MLP neurons of a small language model. Each row is named by its layer, matrix (gate and up: input weights) and neuron, and shows model dimensions 48-175. Each number is 128 + 32 x the weight over its row's rms, rounded and kept within 0 to 255. A neuron's up and down rows have the sign that makes its largest values positive.
After each neuron's rows, "fires in" lists the words (lower case) most often at its 100 highest values on Wikipedia text that the model never trained on; "fires after" lists the tokens most often just before its 100 highest values on Wikipedia text that the model never trained on. A number after a token or word is its count.

L4.gate949 [161 106 154 140 152 155 160 145  94 102 180 130 147 141 175 153  98  96 141 147  80 194  90 143 104  95 127 155  67 124 137 199 149  93 155 118  81 118 171 126  84 119 157  89 121 153 148 138 121 149 105  84 131 136 171  24 125 156 204 102  99 116 127 122 159 146 120  74 104  60 184  50 151 131 107 126  85 156 112 104 155 139 134 118 134 120 138  57 183 142 160 157 113 147  65 178 187 113 155 120 110 121  94 165 172 120  84 145 124 109 129 170 196  96 155  60 135 170 191 141 145 122 137  72 148 115 121 163]
L4.up949 [ 89 197  92  87 162 157 167  95 138 197 133 108 167  93 102 115 167 134 149 109 109 137 121 147 151 172 105 137 141 164 128 110 120 115 160  77 168 169  93 147 127 127 132 110 102 122 100 114 103 123 122 109 121 122 111  71 189  79 147 125  95 116 139 116 149 171 124  85 173 140 111  92 109 149  52 166 189 138 113  82 144 192 140 112 165 172  53 134 135 162 120 179 134 112 140  90 109 127 115 152 108 151 134 145 127 124 166 134 104  99 131 114 140 162 181 125 132 121 118 126 111 110  86  56 116  88  85 108]
fires in: "team" 37, "player" 17, "person" 7, "society" 7, "party" 7
fires after: " the" 26, " a" 10, " football" 7, "ing" 4, "ase" 4

L4.gate745 [101 150 108  72 106 111 130  93 174 151 135 109 163 143 164 163 201 129 125  75 153  93 166 141 144  90  81 164  98 101 128  94 147 127 152 160 166 199 147  67  86  98 158 147 105 104 127 151 106  84 139  87 124  31  91 126 102  85 179 116 188 154 147 134 134 115  81  97 149 126 114 143 152 134 157 164 208 155 109 168 149  87 185 110 170 126  97 147 154 152  68  70 136 131 138 149 124 173 119 105 153 123 104 107 118 147 138 130 158 191 180 153 160 116 146 124 203  98  89 154 138 115 114 118 129  66 161 158]
L4.up745 [106 141 142 126 140 142 134 121 180 126 114 110 192 149 118  67 159  94 121 157 166  68 130 214 114 192  96 139 154 127  80 100 112 140 150 153  98 128 105 156 102 129  92 177 153 142 140  98  93 143  70 118 144 167 173 146 168  80 156 162 171 148 230 152 133 126 107 110 134 121 176 156 214 118 132 149 138 142 118  89 155 183 135 141 131 130 153 141 128  88 133 140 140 149  96 114 121 115  96 171 153  94 111 160 144 126 130 169 101 163 142  91 159 165 125 127 143  62  90 156 166 184  39 190 133 144 122 211]
fires in: "2023" 15, "2024" 14, "2022" 11, "2021" 8, "2020" 7, "2025" 7
fires after: " " 60, "===" 6, " (" 6, " =\n\n" 6

L5.gate237 [131 129 153 140 189  84  99  83 109 114 145 163  94 118 166 143  94 134 102 148 147 131 152 169 126 122 143 125 170 114 152  91  91 166 154 116 139 153 178  63 141 102 118 138 169 130 141  91 100 105 138  91 165 130 102  97  56 138 138  34 131 180 124 138 160 185 104 190  81 129 131 115 127 122 103 125 172 163 182  93 172 142  93 149 156 119 189  79 151  90 183 142 132 149 127 134 115 161  83 154 152 117 131 160 127 124 112 111 149 125 105 114  95 118 125 133 156  55 124 146 128 142 167 104 143  63 147 140]
L5.up237 [139  77 144 101 157 136 106  95 125  49 162 188  99 114 137 154 144 200 129 121  29 134 123  89  94 180  85 156 145 135  97 100 128 139 112 165 121  75 120 112 116 103 143 147 120 174 150 129  78 182 114 143 146 143  91 124 114 135  98 119 181 149 127 144 117  81 172 120 107 169 127 132 150 132 141 130 102 122 156 106 158 198 154 174 160 157  90 140 121 153 129 113 151 108 121 132  75 149  65 130 100  91 126 115 169 147 150 124 165 130 149  90 144 127 171 142 129 196 140 139 110 138 146  97 101 125  84 105]
fires in: "2014" 16, "2010" 12, "2019" 11, "2017" 10, "2015" 10
fires after: " " 94

L4.gate247 [138 108 181 133  98 153 109 113  70 162 137 166  90 146 164 162 159 128 147 114 107 137 121  93 137 182 128  63  68  99  66 104 131 141 142  39 137 152 175 154 133 176 155 102 153 151 142 100 131 131 107 124 118 102  95 102  90 162 102 114 139 115 167 125  87 138 172 130 137  78 136 149 105 103 113 136 147 185  49 143  96 154 120 143 168 151 120 124 134 134 138 178 102 121 111 108 126 123 106 139 154 139  95  78 107 165 133 124 119 157 100 160 113  70 131 164  91 177 102 141 120  90 138 137 171 200 183 109]
L4.up247 [134 104 112 151 109 113 109  90 174 139 110 122 164 138 148  93 168 108 132  62 127 101 143  96  88 107 117 104 188 115 100 103 124 102 133 106 121 145 204 113  90 195 130 103 127 105 177 114 110 114 117 119 124 124 115 101 104 108 146  74  82 153 134 138 189  76 128 111 105 129 117 126 130  90 171 142 134 137  93  97 171  73  95 144 109 127 121 201 133 124 101 200 165 129 104 159 147 122 174 120 136  87 116 167 140 144 199  81 120 237 124 167 141 113 114 141  73  86 112 137  93  65 187 150 178 112 105 118]
fires in: "2014" 14, "2015" 12, "2010" 9, "2017" 9, "2013" 8, "2018" 8
fires after: " " 81, "200" 5

L2.gate269 [144 114 152 130 128 158 112  98 107 127 163  68 119 158 151 160 106 163 129 124 116 105 138 107  90 166 123 146  71 144 129 175 172 125  99 148 105 103 109 117 131 128 107 151  99  96 151 205 125 153 166 130 156 134 121 147  56 144 148 104 193  98  57 127 224 116 163 113 144  95 189 221 113  99 123 146 156 118 166 113 125 158  94 123 127 141 157 100 167 132 100  92  84  81 121 166 127 100  96 165 127  99 133 182 104 148  46  74  70  95 137 152  89 112 111 136 160 154 126 146 168 136 148 155 138 123 164 125]
L2.up269 [144 139 113 148 157 128 108  66 150 118 174  85 160 178 116  97 135 127 154 118 116 113 196 149 106 159 108 191  73 133 142 139 171  97 135 139 186 145 130 104 151 117 120 100  69  69  86 191 147 136 209  87 146 158  98 119  86 158 143 126 150 111 101 117 170 122 133  57 156 100 136 172  99 118  86 150 139 158 131 116 153 175  76 172 157  86 139 130 103 132 124 101  95  81 105 145 170 122 123 112  83  92 154  93 146 148  83 105 149 138 119 177  74 128 104  92 107 170 139 106 175 113 114 185 134 128 140 141]
fires in: "0" 95
fires after: " " 100

L4.gate388 [116 154 179 131 162 143 109 150 151  80 176 107 191 106 140 172 118 151 107 122 116 132 239  95 157  78 169 105 171 144 187 159 143 137 117  97 125  49 201 122 146 141 149 163  59  78 149 173 127 134 168 134 153 170 115 130 130 148 133 101 200 136 123  99 157 126 115 143 184 143 135 159 137 109 167 164  91 184 163 119  86 120 125 167 169 169  92 117 127  80 159  83 109  82 158 128 155 110  89 197 185  99 157 120  52 150  92 178 108 114 126 153 163  63 138 115 110 111 120 121 135 103 149 153 167 106 191 176]
L4.up388 [117 128  49  69 140 115  98 117 148 117  68 167 164 132  48 168  93 107 142  82  94  78 168 185 134 123 127  82 149 119  88  40 109 104 113 135  57 160 161 115 140 161 103 146 153 129 118  93 129 124 177 117 157 114  60 107  99  99 125 114 174 111 121 132 143 168  72 138  72 136 133  91 110 135 131 141 108 179  80 153 102 147 114 102 129 141 103 160 156 118  86 157 109 123 109  95 122 120  71  69 141 168 193 155 189 119 114 137 105 124 126 182 136 140 121 134  94 125 140 129 125 101 181 139  85 177 160 148]
fires in: "he" 75
fires after: "." 53, ".\n\n" 10

L2.gate229 [134 116  71 135 142 126  97 134 102 150 123 149 142 111 116 145 156 128 151 116 134 130 133  75  83 172 139 153 130 116 119  54 128 126 111  92 100 169 121 155  98  62 115 137 156  96 147 137 151 170 126 103  85 159 167  69  52  96 142  75 176 109 114 115 101 173 105 108 144 137 100 141 114 122 146 105 118 105 161 142 165 105 137 137 169 144  75 121 123 180  94 234  86 104 143 137 104  65 106 129  83 164 127 154 165 147 163  52 138 143  95  89 205  48 104  54 133 105 130  90 128 124 111 118 128  49 145  96]
L2.up229 [119  90 186 156 138 154  47 173 129 175 126 178 145 102 170 157 102 201 105 163 143 133 110  81 138  90 117  80 129 114 120 161 133  89 139  85 164 166 114 136 126  49 102 155  98  82 109 157 120 218 109 171 133 106 130 119 136 103 180 116  98  89 164 127  85 144 162 147 148 135 107  91  76 116  94 163 117 128 126 187 147 135 120 117 135 149 104 140 176 146 166 192 102 166  93 116 111  93 167 137 134 106 132 141 165 109 115 175 119  98  73  92 116  93 145 108 116 148 101 106 138 133 138 113  28 136  96 166]
fires in: "in" 81
fires after: "." 59, "-" 5, ".\n\n" 5

L2.gate203 [117  84 104 163 132 142 122  74 131 168 116 181 188 132 136 151 104 110  93 111 120  97 132 141  76 117 109 102 188  74 136 155 141 124 165 152 158 148  85 118 130 132 134  78 140 100 137 174 167 187  75  78 145  93 135 127  90 139 154  90 119 211 174 166 118 129 146 106 137 149 118 119 115 146 184 158 140 132 121 147 110 181 121 148 146 124 155 192 100 101  79 136 123 118 157 116 117 188 126  97  61 118 101 132 179 132 128  63 165 117 113  94 151 116  93 144 111 126 108 163 131  92 138 126 108 217 107 105]
L2.up203 [ 94 115 158 127 149 115 131 134 197 172 114  91 137 134 110  88  95 118 109  56 103 119 121 106  96 106  90  72 174 186 141 146 169 119 172 157 147 158 134 132 127 164 129 160 118  90  68 154 134 164  70 145 146 169 152 112  86  51 151 138 127 171 140 169 152  76  93 121 126 152 157 150 130 118 105 134 124  97 106 147 124 128 133 118 148 135 108 146 161 133 112 122 133  93 160 121 163 175 157 102  91 117  87 157 165 162  78 116 132 108  85  77 194 101 163 135 124 151 120 122  88  90 165 121 135 172 116 101]
fires in: "2023" 20, "2021" 16, "2011" 12, "2013" 10, "2001" 6, "2003" 6
fires after: "202" 37, "201" 23, "200" 12, "197" 4

L5.gate13 [167  97  86 183 153 118 117 132 113 131 115  98 106  79  97 131 145 135 150 118 124 134 108 120 163 171 132 126  81  67 164  95 178 135  94 112 171 135 104 138 118 103 173 159 127 142  99 125 159 130 141 141 190 185 115 123 101 155 123 117 145 181  86 131 138 121 116 120 115  99  46  97 125  96 131 177 153 109 150 134  83 143  86  88 129 174 100 101  90 160 170 108 124 120 150 148  90 172 124 139 186 186 119 136  61 125  65 141 138 179  93 172 126 185  91 176 150 108  80 184  99 134 112 123  58 122 126 200]
L5.up13 [159  70 108 159 113 132 145 114 133 176 107 146 118  71 100 153 131 101 114  54 175 137 119 131 112 169 161 144 113  76  89  39 115 173 150 141 110 122 152 111 133 142 130 188 110 128  91 133 152 160 125 124  91 173 122  93 139 177 133 103 144  62  56 100 116 124 136  49 157 127 160 195 157 202 112 130 139 133 176  91 178 113 102 128  99 127 115 103  97  74 204 126 144 153 106 151 120 116 126 170 146 169 184 120  60 153  62 135 124 167 135 147 145 156 153  98 122 207 107 125 102  80 156 162 122 111 130 112]
fires in: "he" 43, "she" 5, "cd" 4, "celtic" 4, "they" 4, "ca" 4
fires after: "," 22, "." 15, "|" 13, " |" 10, " J" 5